MLP neurons of a small language model. Each row is named by its layer, matrix (down: output weights) and neuron, and shows model dimensions 16-143. Each number is 500 + 25 x the weight over its row's rms, rounded and kept within 0 to 999. Numbers have three digits each.
After each neuron's rows, "fires before" lists the tokens most often just after its 100 highest values on Wikipedia text that the model never trained on.

L12.down600:519478496480495497494465478524527511477520462528523488477519498531489493532474481516464511537475507491552526521470488500517446478471508535463490481438442517508493530502439520524492496493482552496515463531509496495527532443526479513504467519510466492525525508508508538483478517507478537482515513534505524500571498561516495516491478518526494502537501481545513459533501519523529488479494
fires before: "a", "or", "at", "ation", "ations"

L10.down894:494503493496508506497539475539495462486483487480494515445500527518517479492498481519473494451506520487542520511477423464452498477494448503489481539470511505498505539538477498486459484468458534517494491467510537505495485491496513499477521519558547495476513432500512533498523478540466485536492515500507515483488503505510480526469511502464538525482511531482487528518493507516454507493495
fires before: "ing", "or", "en", "es"

L9.down485:469530524480498487537485430532492512473515482477533463568513487496484459527518498483516489484522499470505475486439539495489514537480500476503524532513488461506498468507479483485459472564465522518504516483476515476448514492487495522502508513555524538540452486503471464526500501554490474461487505571504544445473505506503483514471480496510511503511492477462495542502513489516500481472491
fires before: "es", "ing", "ed", "pe", "p"

L12.down293:526495498496504478520517454466497514475559522489474518478470513514494502515503504498480501503457508518524465496478496480502524498467479534448523463527517484478503465481416530500527489507495487461501474503523503474507490462497542510486485511503455526540493474527525532495425513499511524530456508477494521508509486521465516482491525504510533467507507481492487461504480523538456562475483
fires before: "ation", "ion", "ations", "e", "ated", "ed"

L8.down818:481482520481425492510438465511506506532497474521499524533495466475465489527539508469510511506485522503494498500479540492512534499461484545487470512529529491496520431482489498488493532519471470484480474501519513509533487489505488502479482485549483485478484493470465544561516515559509498478438510484469518557511516494481532487539455512538488497499504533507482486512511542544479558470494
fires before: "is", "ough", "at", "-", "ow", " with"

L2.down485:507513489508481484526485506522494475475472556515472511453497483515507495511530446486521489528532497524465493439528502471456477475484524505475511509522469496499500480471495481506494521446524487489458489534536520502517500521484515466556504517509482493474550499507508483532505463520483516517502476483552476465517478501522497461535485523490459450533500525458459489484548496532514500509470
fires before: "t", "th", "ast", "ey", "we", "ar"

L7.down294:494481510505523457496479498536445505488476508500536519471550455502502502450531498477437519480521494496498474441482503490504471519505559539505494500500505495482445498503483468489472512528461518470476467525527499456481485477469511522477509502509509482531439516504491486488472515433498487480504501521499509444514473478494506482495518494508504486484521501502528474472506522502498462496505
fires before: "y", "ed", "al", "ing", "ial"

L12.down134:510467478517502495509513497549475480513518471515476521490479499482528465489490541521491472516490494438509518453534417520489492546485499488490486480553509529548510514505508514504481511496457460501495537449530480526501493510477483519534476465476514513472462534471462499493486512522504527475534509462487511480499493507491505483467539465543476525507520520511556497467503490520500462507512
fires before: "ad", "o", "c", "le", "ail"

L7.down890:458548513529453544501475530493457506516481530483486464549474493498502480507518548500476470482550498520480477499518529492511534505481495499467505512498515493500530486464470490514511502496539501542466493482505487465488502512536541453479535457498514459495495462523458511510517524547485481510489527533515546447529464502524519517491498502505540486523542537514525464504497484506522516498545
fires before: "e", "ed", "end", "k", "age", "000"

L12.down515:545483524487493504507477510524521485495508501501484496454551479512509518452525492468546510513492476493544499479477492474521513527451485507497541528520440502488525471524541542518494500465492511518539499493460512487486491501496509522458527481495480546496453473476471498478510520489520503477508514484494494517517494493456507528522519490454511505507510504479518492513511567502491512478509
fires before: "ess", "it", "and", "son", "le", "un"

L2.down692:518515483501470479512443500581538521442529490560513521491518493428466497501467498538487505505482486477454485475433496525466489503478546491484526498549518474503488480518533516479477533488518515496515517507489504508466482501479508521482484518474482500562527532502508496502479515472538508500500498456513475518511508493500499507488490519499493502489489550477494430498543506500468488494453
fires before: "em", "ch", "==\n", "at", "any", "le"

L10.down529:514479520542492514503506511485489487504513551509512518472556496487516480527544488510511439519466507491533507480502513537508481487525487526533461443501498499497491487499521473462490508525526488491470544469504493501498509524490482479464528507530465502451480517491493519513475450555491491428490523500525498522497506444485486482579442481514520523503501484491499522498482488493499534491514
fires before: "-", " |", ":"

L11.down471:570485523520532533496480525528474528495485518514523507511499473525493488485498543544488500487514479520529528526496520468528507461528515525460465492529524463475504513489492490483503501450507497503486510523511486523466503510488452517488537528509507474529552509491524441512484503502439467526467518489512498526517495520498480508518487513543482466511494503505511519524483500548528495488526
fires before: "ation", "ed", "ations", "ing"

L9.down172:514517531501505515526483509461480546534491434529482561566482496509507532504525452521504520503503487487526489499507449496530439494497513509508522496560539501516549526517497499503566516531463470511497498483487532489499508477481514499515488486486522504499536517521493466511527497504508515488509558490518509530515437520503495516528488474486572513514495509451469520530494491513487505475517
fires before: "orn", "ro", "as", "and", "el"

L12.down375:490520493510549528493521484513519478495474513471490479456482490495475472513479492480502474561516455489504507490521518470529490548447474518490495449506542511522480503492472488534552507488523471482483500501532520464480524508540513519483461534463534479536516482513539511507475509531517562520511476479494470492552474488563484521473494511519515494496429530498484535520513496500505524519536
fires before: "ory", "ch", "ics", "y", "ical", "ing"

L9.down33:503499496544521477504526529499527524524482459513493517483453479544521485446477509510475515457467472459510507519498513497470558489497493542498502504467509501519516512496501489519520492471497494531507495477555506500507463489477498528474530501486517482463496505550497528499525514473488504507479475436492513443539487499488476485478540542474510505506503562483508485520503495486479527534497
fires before: "ed", "es", " of", ":"

L11.down195:492457503517482520482503440492491483479502507526536483483462474505511504528488516492523511466490502508472467534563446483470496497484529510483523498500529486536493494518488469494526537505530505518515530482500460526501534519516479473480441477496484502504494515480476529507522492491444506502507552498514494468536451516532497509506452491483506496515534514470499555528528443494505445518512
fires before: "ar", "r", "ild", "′", "am", "ang"

L10.down590:512499470510489513491533541459488529483512453480523518526463501501513514506480528500491523476462482479475442466472510500526541478508458494463493519516478511477505523488497545475489517497482507544459479489498525471546453523534507492466457458502520513523520505502508459508489470468516559470532485530512489489486467515546473499510521496506505489473486503505543508491504512553520488490512
fires before: "l", "od", "m", "p", "us", "c"

L9.down661:509509476561493501533530481493510499479525532497510515528490492495515468468503514498519474507512455471504481478458484488474553517485518498468538447487470506462528496492473463516463540494521511489474518462461482515510482531504472486493469511476490499514489531466483505532495482490504505484522509491492494521490504465551505505512462501483489519463478489514476512541497469483519479539498
fires before: "ed", "s", "ing"

L2.down888:519470465493500511486468500503506499506507470548481513524502526457550503491509483484466480481513454521502492505494447520443549505488539481485489504511490516511523498522532544506478505474485502488519498443515524536522519523492567500483534502521491508510574483462512490499498543512500524474492508486532508546526503516517553518472521496493528490479522491460492482477445520538511515460525
fires before: "in", "il", "ild"

L7.down42:548517513499513484524499514514464503534484462510495508466503495505495522492494501532495492507469467493467473509512476497502518483553437480475523537495529470555523528516503499518488542482484494451539541465508497444536527476457509452509463490508518525490496542504506495466516487482489540464515496508488484481484496517472561528467490481532520505493500518503479472458512507481532484525498
fires before: ".", "5", "7", "2", "T", "8"

L11.down853:515481484541508472514541474539518507463515484505464557538486478490492504508510540473501501508533508518542508522496531508497481523507517493511530487521563472485502494496460495498511494531446513502494511470477481536492516479513482517499497480501507496496476454487487539470558527481474461506513509502497495503495519470517471515470485488496463493532429462538504525460520533478504492496516
fires before: " He", " he", " In", " A", " H", "==="

L8.down298:507500472498493493513477477475488470472498494526518484526497465556527484460534470545483518469504499500496504490497506478510510512502508467487468512510525512485477475535495500492504508514460484494455495523485472499502484503528558473512535511485476488483519502532449481571489492536486476505514476503479490528505530511480541454493500489548503491506463493530508500471495548469495539518464
fires before: "her", "st", "pt", "it", "f", "n"

L11.down459:523475529456509529488463471495469502487521486525479495474520509505486516479496506558533465454513516534495497485504476529516450519481549543464534504522479460514484535549454500510534474475489479548455529487476464489472497473487536566480485510510512522470517471493484525495449499458514498475519501489520525530461498491449504481542479500504510478496501502543493484496525490496485511505490
fires before: "a", "as", " an", "at", "8", "00"

L7.down827:485505515466487537500480504528517494479536522452513486498467550461502503466523487490464465481520464523488415456489455486504482509513512501488492512489517495512522543507516503567484502512511475523485451498505494473471435512502506510491495529505474508476550473461476499506507494515454520507523538534464473475504475496477488525488474486496456495519510511524494510512497540503471526519511
fires before: " to", "ain", "ion", "s", "as", "oc"

L7.down657:524541517474495501469496511516460497511534511465496512509470520536513478482502523478533491472482479502482504476497489481441423527497504494526490461491509525497510523506473487506528487498525480505546500532487521504534528537506497491463504485519501506539496496461530526516503514518468505548476547420491440487445483526510481499519502483511498533491492487508499523496475469516487478496526
fires before: ",", "il", "ly", " of", " the", "ered"

L12.down788:519511491462528465504518477446506482526525480482471488434462474484514497469449489497513438519492519505521485480472488512505517523497485503510468578530464519532523559482491503479520527509487480480504489503558547471537519510508500474470479489490472466487509479474490466498495533484564503477494526513518500561489487490499465511509483554476539492506510499472503483475511466474520482499503
fires before: "fter", "s", "cc", "nd", "t", "l"

L11.down105:500448499488501500492473509506488492474514518511483467474507504516522513490483508521452508488519536521464519465524455483500489473486481495483467477510468501514495489531488477496492468479477482517514475465503516546488499422446568531514516488472490539489526461515557509539528542485468481500474468528513493509535513520456493452485501493477480492474479543482441503465482528503499504473468
fires before: "a", "an", "ver", "as", "e", "em"

L5.down442:486500503502503514509480519535455481484453518515492475494507523510485482518503474519480498505526518462450502490521494458474440490491498522462521547538527526474484522478533497508494450534478521515498470505535502507487510485529487539536516519520513479476520485481455467485497498543496508519532531493522507517498474506513521501503519524517519469487462493555428467507487482523430538486503
fires before: "or", "en", "ob", "ing", "o", "es"

L7.down358:489512488503517450460490486506470472510479532495473535471484460459499549511489493480496504519505513517466456473451476535507495492494471514515524494489464509538524486463480492492513475462491461519542493512508510489520494536481494464458505519490481480489534536526506515477489501457520501538491537471532504575514507508475503517491493523487515499539545506458498483513468469508556506511514
fires before: "s", "fter", "cc", "t", "ll"

L10.down714:526459489507545519516446471554485462494528503520525467501531495498474497496521523471506546461500480468517486464477507490469484498517493488497507502510507534490478441485527518518516498480474544473494509493518532506531528495501478539529516511540504540534493517536520501461506528495541490472513495473452540482515515539495468534485522499471501509514504523520475472521475524477488476499438
fires before: "ory", ",", ".", " and", " when"

L2.down98:480490437508500469493574488521463504480513523495478523484519531480525526448464476506502508512468515485477528494493469551488507557453526526512513492542461532505524517509516510517493532519481483467469532442495543465483489500495526528486538532516440517527481523509495520490509506461474491539495438480487476513498472465498515517511470542507521492469540505486522485463500517522507471456503
fires before: "ch", "in", "ast", "ad", "le", "ab"

L9.down74:475499496531525519452516450488530476487448513437475499492474453493501504482465499479490478541455454483509478483444555501485496465529493495470489486520509534508526533511530504507524475514485486498515496467476449527493464555499488538526572488493527480469486473537476491514508461483524478473480459500487487488508484490525489457480491530491493510507455523492504484482546469487486501477473
fires before: " the", " of", " The"

L9.down916:500507479495510455497483492486495534504526476508494511506480486520572508465547495486487502486486496502533472503518473547488472461504522485522501508511508523485490493480505484513490470539519515538508474514514514525526470478454493495506530454497518484470527491518535508491474509509497473520484509516492485486558542478514521530493451539510530489473484472434518514500510509488494513500541
fires before: " |", ".", "th", "ed", "ollow"

L12.down235:518498511510533521510497493497508484447491503490461500488486503509504491505451531468534508456481517531499511516508490506563463433533506496528488494488509487472494460464461492492565537493466483492456487464518485549495468462526479508504522564557535453512469517502473513491531456502466499502512509512484474504480472440522461515499469517510493497533538506501469500539482496486505498466536
fires before: "|", " the"

L11.down45:491454488563522488450502523521492497475533534476534467516499520482518523542473464479470502494511503523526504497497502494495541486499515542581481492532482542491527512533483484482438491472515475497512531502492499465486517533493476490510490498520466496458518491513532552502507454509507470504520544513498505495471483496485551508558493498522478473463525518485492504525463466470515499497534
fires before: "|", "|---|---|---|---", "ts", "ign", "id"

L5.down60:465507511485441484508452451501497485488491508512496451500494504474497476497497483501487520524471534507491501463514477484522511514465488548485504536525540489533515479517501491525530501557491527498442475477504530549455518536499507513511465490466538505451500485513491473515511493473508462495488490475537560499526506496522536489550482518566515467477453537473523522467474494470478498480501
fires before: "o", "ion", "am", "-", "a"

L11.down260:526528503468506549499493489533523544503520512485503502496486501521478475494459481491484449512517462506496544529467496543520506489521506499535488556501442502488463522530487529500524500465475479487511501541497485526454496458503516507503503543498456491455491507489485519513545478506444514500541516477492472503503445519457501538494464496515528514545512500520502488499456477511492492460550
fires before: "|", "==="

L12.down16:501460487484500445473464572473513503513519490518482473515496509496492500517524494514499494486532531523482494511520469487455509492497518467450518501495488489497443533503508490523516503527459524483476481504488543480482492513551486505485471501511499500510528495552466451489514438484528538523448472466504486472538503533467511519445489551511481512462476476515493476517504499487475509512453
fires before: "ory", "er", "or", "en"

L12.down639:478515515516500478470483512523495512499453432437479493508509487527473484502493520516505453504495505523453524540533459492519458541502517504464476524494496518491505521488507521473519514497509507466496476521533477496510515462484556508474525466513460466501499502526530517543526515525501482478476490529498509504517509512523495449475467463505514472515539495527520517551474538491503498480521
fires before: "ver", "lect", "ed", "as", "a", "e"

L12.down393:488494469494491569485498514493501525442480448507499520457481493475507450499463521479481517489477498460513482515527456546480443487524547457504523494475514502509539482496498474495465493491468473454505454523534509481524460468493476498486478491480494471483463520471481498469490530512505487514502525501493481506516501522508467491458433494533515506532487489505514537479492521496470484505489
fires before: " |", "ber"

L12.down762:521483508483536493525488531469519478474509481494482521505453478520506486469516501474492489566490473522491512473471483473514448466469544487504501468450485529573524508510467524469535498495509534524504496496486502492504508507495529517520493502508468488500537501515468492517499551478552516504475497563534518536478515531533491501526526521506524488464506515513486486440462509485513464517529
fires before: "s", "t", "F", " |"

L11.down388:501519499511500513516461540511497514530484558476485566488529512504530528553513558489504484516505506511477505505488466465520488527439556472490489511482525554469474527481497479508517492489448498532517438499465477517509513534545505470501504519499513491485480554511460497505492480512536480533509480501507510546489483528506534485527489521500467519487537498482484504518494505539469483512472
fires before: "y", "ed", "om", "ce", ":"

L11.down16:468498511494489459475493442535495476482555513519503471495568492513506523491471504521492522528483525489487542511486457512503509450535514502497507505503522484504528474498479507504456482478517544477524469511512543498492497476537499541519518512491477480493506508517511486544502492474492512518501482492506479467522507492544481443511499538476493492510457509500470544513523553512448505514505
fires before: "ing", "s", "anc", "|---|---", "ers"

L2.down396:471494516482493505549474507530479528510469513475431483515549478496481506511473493524472532513540469493513467479474474483486512505479496511488512506535527514530470493474527507509467528480527488471497489490508495464526492478496489507521525508482499473495470490504516504468462522451503546484499501469522556531508489490477487471484486498498490514542455466483454460521508529461501489505496
fires before: "fore", "gan", "ing", "g", " a", "h"

L9.down492:516448520525496487507447517517503490494465507467473528520526519551500465475502552520520539493503478506499526484489492474531524443483481499455507497531515488494447503455504482484488494556463490500484516528500500516507523511505463508507503480476508488500510528494484528475522512480497536492512493510485461529462442479518523511563486465483491536521531525420499498499457522535497506468488
fires before: "|", "-", " the", "|---|---", "|---|---|---|---"

L12.down246:482522485469522498479482466533488507463511528502507495464494484491450476496509541503522464497508508535497495536432501529528488460500529516518469533494520537508505530440437466521516459464512500469514484505511470493483508451477554511491500514514531484469506502484515513493484483456511479487517493486505483513533469514449500488475510495478518488501499511495472526475476523496475499496485
fires before: "ing", "er", "ed", " of", "s"

L7.down817:474511509500539507523522505539501553496555516505492486503533467528528507519503498511459482493474490477459507475496536513474514478470486521517497526478476508493482496471516524495466507433492514499515494496508474492504510473548552507543463488535467516490552500492486493488486496542467460516503507516459480485511496519521550511511529523527474507532485513491450503471457461490491508486529
fires before: "fore", "ing", "gan", "st", "g"

L12.down37:484504482453535498494499507516524481487514523488458495561492529479530447504523501497492502486555471494492486527501488509492512492469500544550496478503492446532520490487486442520511468494450488483500521524528533484535579545514526446457480520499478507534465486489517515456500531520518579497550435492484521477490491524493501523495510491503521506508457500524504482508533504505522491480471
fires before: "ust", "oin", "er", "our", "ury", "e"

L11.down767:497485501469522496514482514527497471470524533518473488474506493497494466476517494491522476449486519479488481552507551476517487491477520502494514506496529486505466511522547500469491512520477493529519457494493492488479531459475447493505491522498485524514513527491524508496499485488517513489531464488519531550493540526520537489485487525521458499497491500491510500469474534499453509539512
fires before: "ce", "p", "ac", "port", "al", "==="

L9.down85:499527526511512439537500452481523454478482551500472558491533463516466503508503525529476475471516506467490475475508492516451491531497531484475476497526530511530499550462504477470467487538492450488504507494487480486471475478519484497511495535534531487496514515540468460502527477474480470537506519453509531480500474510493509493501516507437510473507496496492485470475485510493472521485507
fires before: "ed", "ific", "e", "g"

L12.down702:510514498483513495493505507507480491431537446550528535478494498515520506535513486540474513479465465510489514498495481499538492466519541462537504505513490464504521486521469467457515471536480532502501542505470510515451500477510499519508466521514508479504522528454458521477531459521500546486496510523492482497494527498494503482461511476466488505496454510512498511510506504539447459537505
fires before: " He", "==", " In", "===", " A", " She"

L2.down701:525496475493536467533545465519519479497456471470464472532524495460480505507476456518478509506504499505505479510484433474533537510525523484473503538509526519479516441491465536468484482517483503491489475494499495502526515540500505474474508534522510500452491483486481497511486505487488510477482501504474485521479539505501485467548469502472471486508519443515529492492497467484501492473481
fires before: "et", "le", "lect", "ach", "s", "ear"

L11.down117:522492498489551505538494505519482468435481481500502500489509513504510478504443481548494493477482496536495522414487522501479469476528471482503507508490471453477502510508531471478470493490515478498475512449527498475525517509510480487490520526500517512518508518506470500514557489481477535515512430488503509482551506514437499489508440470486497527510451523552481474482539489481481507475517
fires before: "et", "ign", "in", "on", "le", "ent"

L10.down792:496511501511501538526478526469499495476479491467509485475512475492504532469526513532443510495494473498527511479482489486528511443528498486483479518494522564557550487514485502459498526483488456493499553471490435511523509527477521509465521527514525503503468519503509534519498478493492521502528467508521485507436523516503541426511486545493488493481523520498510504493489469475485467487481
fires before: "s"

L12.down378:556497551471485495527490499524481496498485494525445505526527510534493467517495504495502515478505508520542512471489466496475433491516502487463512493471547497500518492484485483496473542490491507486530473537488492524487461512529478497499488497525498531507482515500526559459522464500513490515505510479494474514559469489524475550463488493516493492496452476534480512540510572494468482499490
fires before: ",", " and", " a", " of", "\n", " who"

L5.down308:487487499582521495502506506515486511445475507514529532499513491478510474492491537515478503503475505495495550549521537507482506496522551479513512511509491497501508503471498489498551534501482510461567499539459557484530489527458499455477510470542519483536549480515533556504516498490500456499448481484484486525552475504482450462532488521498467514523499461514512451528543489491494461502470
fires before: "le", "er", "or", "g", "os", "u"

L11.down553:492482482514479539475510525544468495494562477483515494495487453464483502457496518532492468504478539514512496478526484539520514492560533503525493504508537547504483486450507490523521498497516493473486483494515448526496482471487486542531512452508512476513491514469478475517532479471499462530503498468477480511471481503497525495471484537512476539461519506451505534478480526453493468522537
fires before: " |", " of"

L7.down293:491495477495490496528440499509446507487523531492502477526481491514458479541475474520471503478502487476517476511482523501495501492497507502552480492483506550484553533493464487529514493479506502504480524520516470535495510514463485508475494502476529470500545487482495508496531480512494495487513513549489542506568435460490505516536508526476432460492525525499513499514504538478476521516462
fires before: "f", "gan", "fer", "ing", "g"

L8.down499:545515457538444478481486505528474475500519518497525485508463497508489444468524518457523515485489508485493486556475506531503491474520504541471515505511464476488553493518461512547547505487484543488484483472499441513468518502517492483484506465519561508529500509482527523500451530488503555507485498452506492471513443513524473483500504535514501502506506491506530501482463479529499477489497
fires before: "ation", "ed", "m", "°", "ian", "ine"

L8.down195:523488512538510503520509507494497458499485532465526502513503501494484457474499460523469506502543548452476526495462507504489505474506511474523466559483457491484496533511509513471467458509481512450532479493522513493476492499475495498504496483502470448518500491540505515463452514508524517482480498503491462510514526481496452510510501563511456512501485476501468496501505518528531491522506
fires before: "le", "or", "les", "ames", "ing", "ound"

L12.down535:428528496503511479496513483492535509482483502494490477482496448481524507527513516491520495526497494493513521552521479494522503516467480543512483540539545507479486519502476460555527437466496482536509479543550499499544467499501535485521459462494500503501523488510488477525514509501460500485498475491527463504494499495519544497498512521472496476518515566485518552535510487527518537510498
fires before: " by", "th", "ted", "t"

L12.down520:494515467484480487470474454508448524480532510498495504494484462498543520491500528466476446507462483480502511485484525501514500495513532483513539535532465469477522469507464503466571474487452476489482444511500461529455513473463489476471550459510539480493530485508464537490478521494486507507506488473512520527492512533489499495528517514479506520471506492529468515496510460498507466545498
fires before: "ed", "ted", "c", "hed", "ced", "iz"

L7.down480:453522458502452496535497485540471497462507531504489507527520469518475491479484473503476497492470462476534497513483493448513535529496544498469499527476507490532523520546522513535507521555524454488501482474512484526530512525522462526505452507484453484480493524538456479541501540504492474499481494485495503492462497488519494532510479468480524514511515459461509537528506499494487529460487
fires before: "her", "or", "ion", "o", "ive", "y"

L7.down302:495525440456502459471473454479506527524499477466462475502468527503523508475540484491499498443456495493501506506419503535470475541480508523508507529495502505490500482518469454509501510484497527520474474518526488492497522475503478522501517530485523456515511496492469461503504508482486503500523490547553497475516516499457531483533446511502503500520488460511517513491492534467498467513462
fires before: "ed", "ing", "s", " the", "th"

L12.down760:518485524516520569512486492541445503481509530489537507483499503514485498513486558471505473498517457479486519501491481507450498525504498507519526476513548489460491516495462422511509489519504534544480503494505511487443533499495489463477461459534500476515452518495505526492496485494503472512508469552517520492498472491519475458512492494461521488520466474526541499456514503539501469515471
fires before: "|", "-", " ", " T"

L11.down495:474481488449481521499512506522491460469449535521480520511489487462502511489489482485506534472468457542496499506462492409494445512461508537506509469505508529556488487503537490486481517552465482522505527480483485512492532510516522508501497531556473524521495507470481480479516499519511538486527489507503482497438495497515533468473542525485478484519469486458489509520476475497481531491528
fires before: "o", "al", "als", " U", "p", " med"

L7.down131:535538500493511505486482524495471532523503534528483521545467497511454465562494477481494516539479479530524543495492489514497498479464549490476479495537546466479519493541463502482495480495505492472500510489495515459557487488504481532478494486511529532551496481514521472498527477530508506519528499526514540561500508519533497523501518543528506523465440512491527508499514467461501528536477
fires before: "e", "ai", "as", "an", "ing", "el"

L11.down272:482470463480509513515513507491496514496500497503467505521460496542527499514514545528502493499539537526472503497492523509537486470469496528474481444518532545516503518458493528546464471494524470463533489494479506481544520524435464497505484527459511494481532530518496497532500472471483468464515497486515488521479485527477505491571489463472532518476484507528503554474488520501473515465448
fires before: "er", "ing", "ed", " in"

L11.down286:516493502526520492485542511466477482536525539455509504496494507462510496500478521502492473489533541521497491529525479524495469522458504522488480543488456492461516546512470458506495506478517531503443505497553476501503514447497484485513488495491456472507519475523492498532507488513483458456496524464549508498510548471488447478517514491505486500459533495478462514528558501498518541466503
fires before: "es", "|---|---|---|---", "|", "ing", "il"

L12.down585:516523465504528495513471507538490533532505465517496450507491498472509497514501459478502527459489512497458457442579504474543512528489473538468491507533487465483470439545468513532503534507475483476506521479516495509499489507451481464461544506471504535494476508447449448486500480493530511479464485500515483481507506522492513453474475505490521482491532508534499502469538524494506497526499
fires before: "le", "hed", "l", "her", "he", "les"

L12.down62:494483515561523551499527522460506486501495581484540517417453470488456497457499524507492462483514480501505516462498457505492491503508500462475471522518513464485521510511485503496526506506504484505490493509501509519484500504498499520496496516500496489569494503514492498536507535464526527515577493459521506497505448458524435476500526484513497491505510485502490492525537466524540498485489
fires before: "s", " s", "ing"

L10.down394:465527486533516493478462489491494435498513492519497522494482500502506510469495569474498473516455494475511496505516515493544472500456456514474469493534523469515519490481560509553511487537500487493471534490510502535499518532516484497491517507501460515495504508496505501495525554474464478449544497465501477473493518500526485492515541492494502497480462488507513526491482491461452485469506
fires before: " ", "s", "m", " of", ";", "o"

L12.down860:492470516522493539504511488485501545495500502484494502495506511524528485495479534453486488494526503536478475479516485534491497445519485484511516546529471508511505534498478524456504502484499526452492509487482556467429521509499484488506498492492429529501536559485467532547501510494536499460464530481540509493496471465479470521521495484473530513460493467522516513504483527494444535467526
fires before: "u", "ut", "red", "c", "er"

L11.down14:527520434491432498484508503529564501496483467520504543505484479543527509480520538506468488467516476502526498561528490540526498524517536527449476512513491471524499534504473477512524479493522500532557517522551477509498490527448467510464488477538480501493533519526498510492462496531457494523507491469511507493478463505508511455492502475489502515483496517446529490469540461544495484505487
fires before: "ar", "ang", "air", "all", "ampions", "amp"

L11.down387:527510494478468505492518487489474511488469515472483450486484473464483506530567513523545477521469500511498477432493536488499528460524527534483515528500535468504490507486494470502477480519526466494498478491506473484516490499549514475492522489500516521484492476510496457494493505456434528500506489454488491510474489475477451481502503500522475505470476496511545479532512483497524527457499
fires before: " |", "od", "ar", "p", "d", "ac"

L12.down777:504526497482541520487505502481457523546504506467483496522506537463495511482507492487494448485521516481510535545463495516519544483508512506523526522532508490478508493546521488543496501521491486479538509510473493542515513476471505502493520508547526494535500452511523493534500464483512515529512534518462485465456536497526515520531475528492497460533519462454490454484475491488536530502494
fires before: "ident", "f", "d", "st", "v", "c"

L8.down877:460529497492495510501511541480494521467486496522498501494475510513477504520513498502480501469520515532542525505495499509413483457505536476507474525506479504489497491433478524504466506532478508502503539499549521480539504480480509490434507492452505517515514513493480512477554479509525551490490514506501483524491538506526504486486500500479499449491498507471450481486530529507551465484471
fires before: " ", "g", "th", "gh", " —", "et"

L12.down486:483502505462475506475520492446521502474492562517510466487483445457475492470515516505479447512498444436528529522484505547476524512501496492465517465523496454486514517463519451500515543475508548523487529493503513516493482505502487467466506506499529506518490515464462484517508518517502500490490561490477535488478505487469484499493519515461535504456494524474489500523476476531535490493539
fires before: "s", "h", "es", "y"

L11.down379:515486460506519527485444510496525503461480499507500531481525492500510455520520512481483532476517506521461533522506483496505494503527489502520522544502533462533495513475431481513471466554519488479545495485530534520472517525442505458509512481465501477459539519495525470517495532492512474481448515518484507492491485533476500517546532476514546507506498539482513530486536515522473508521500
fires before: "er", "ial", "ers", "ing", "es"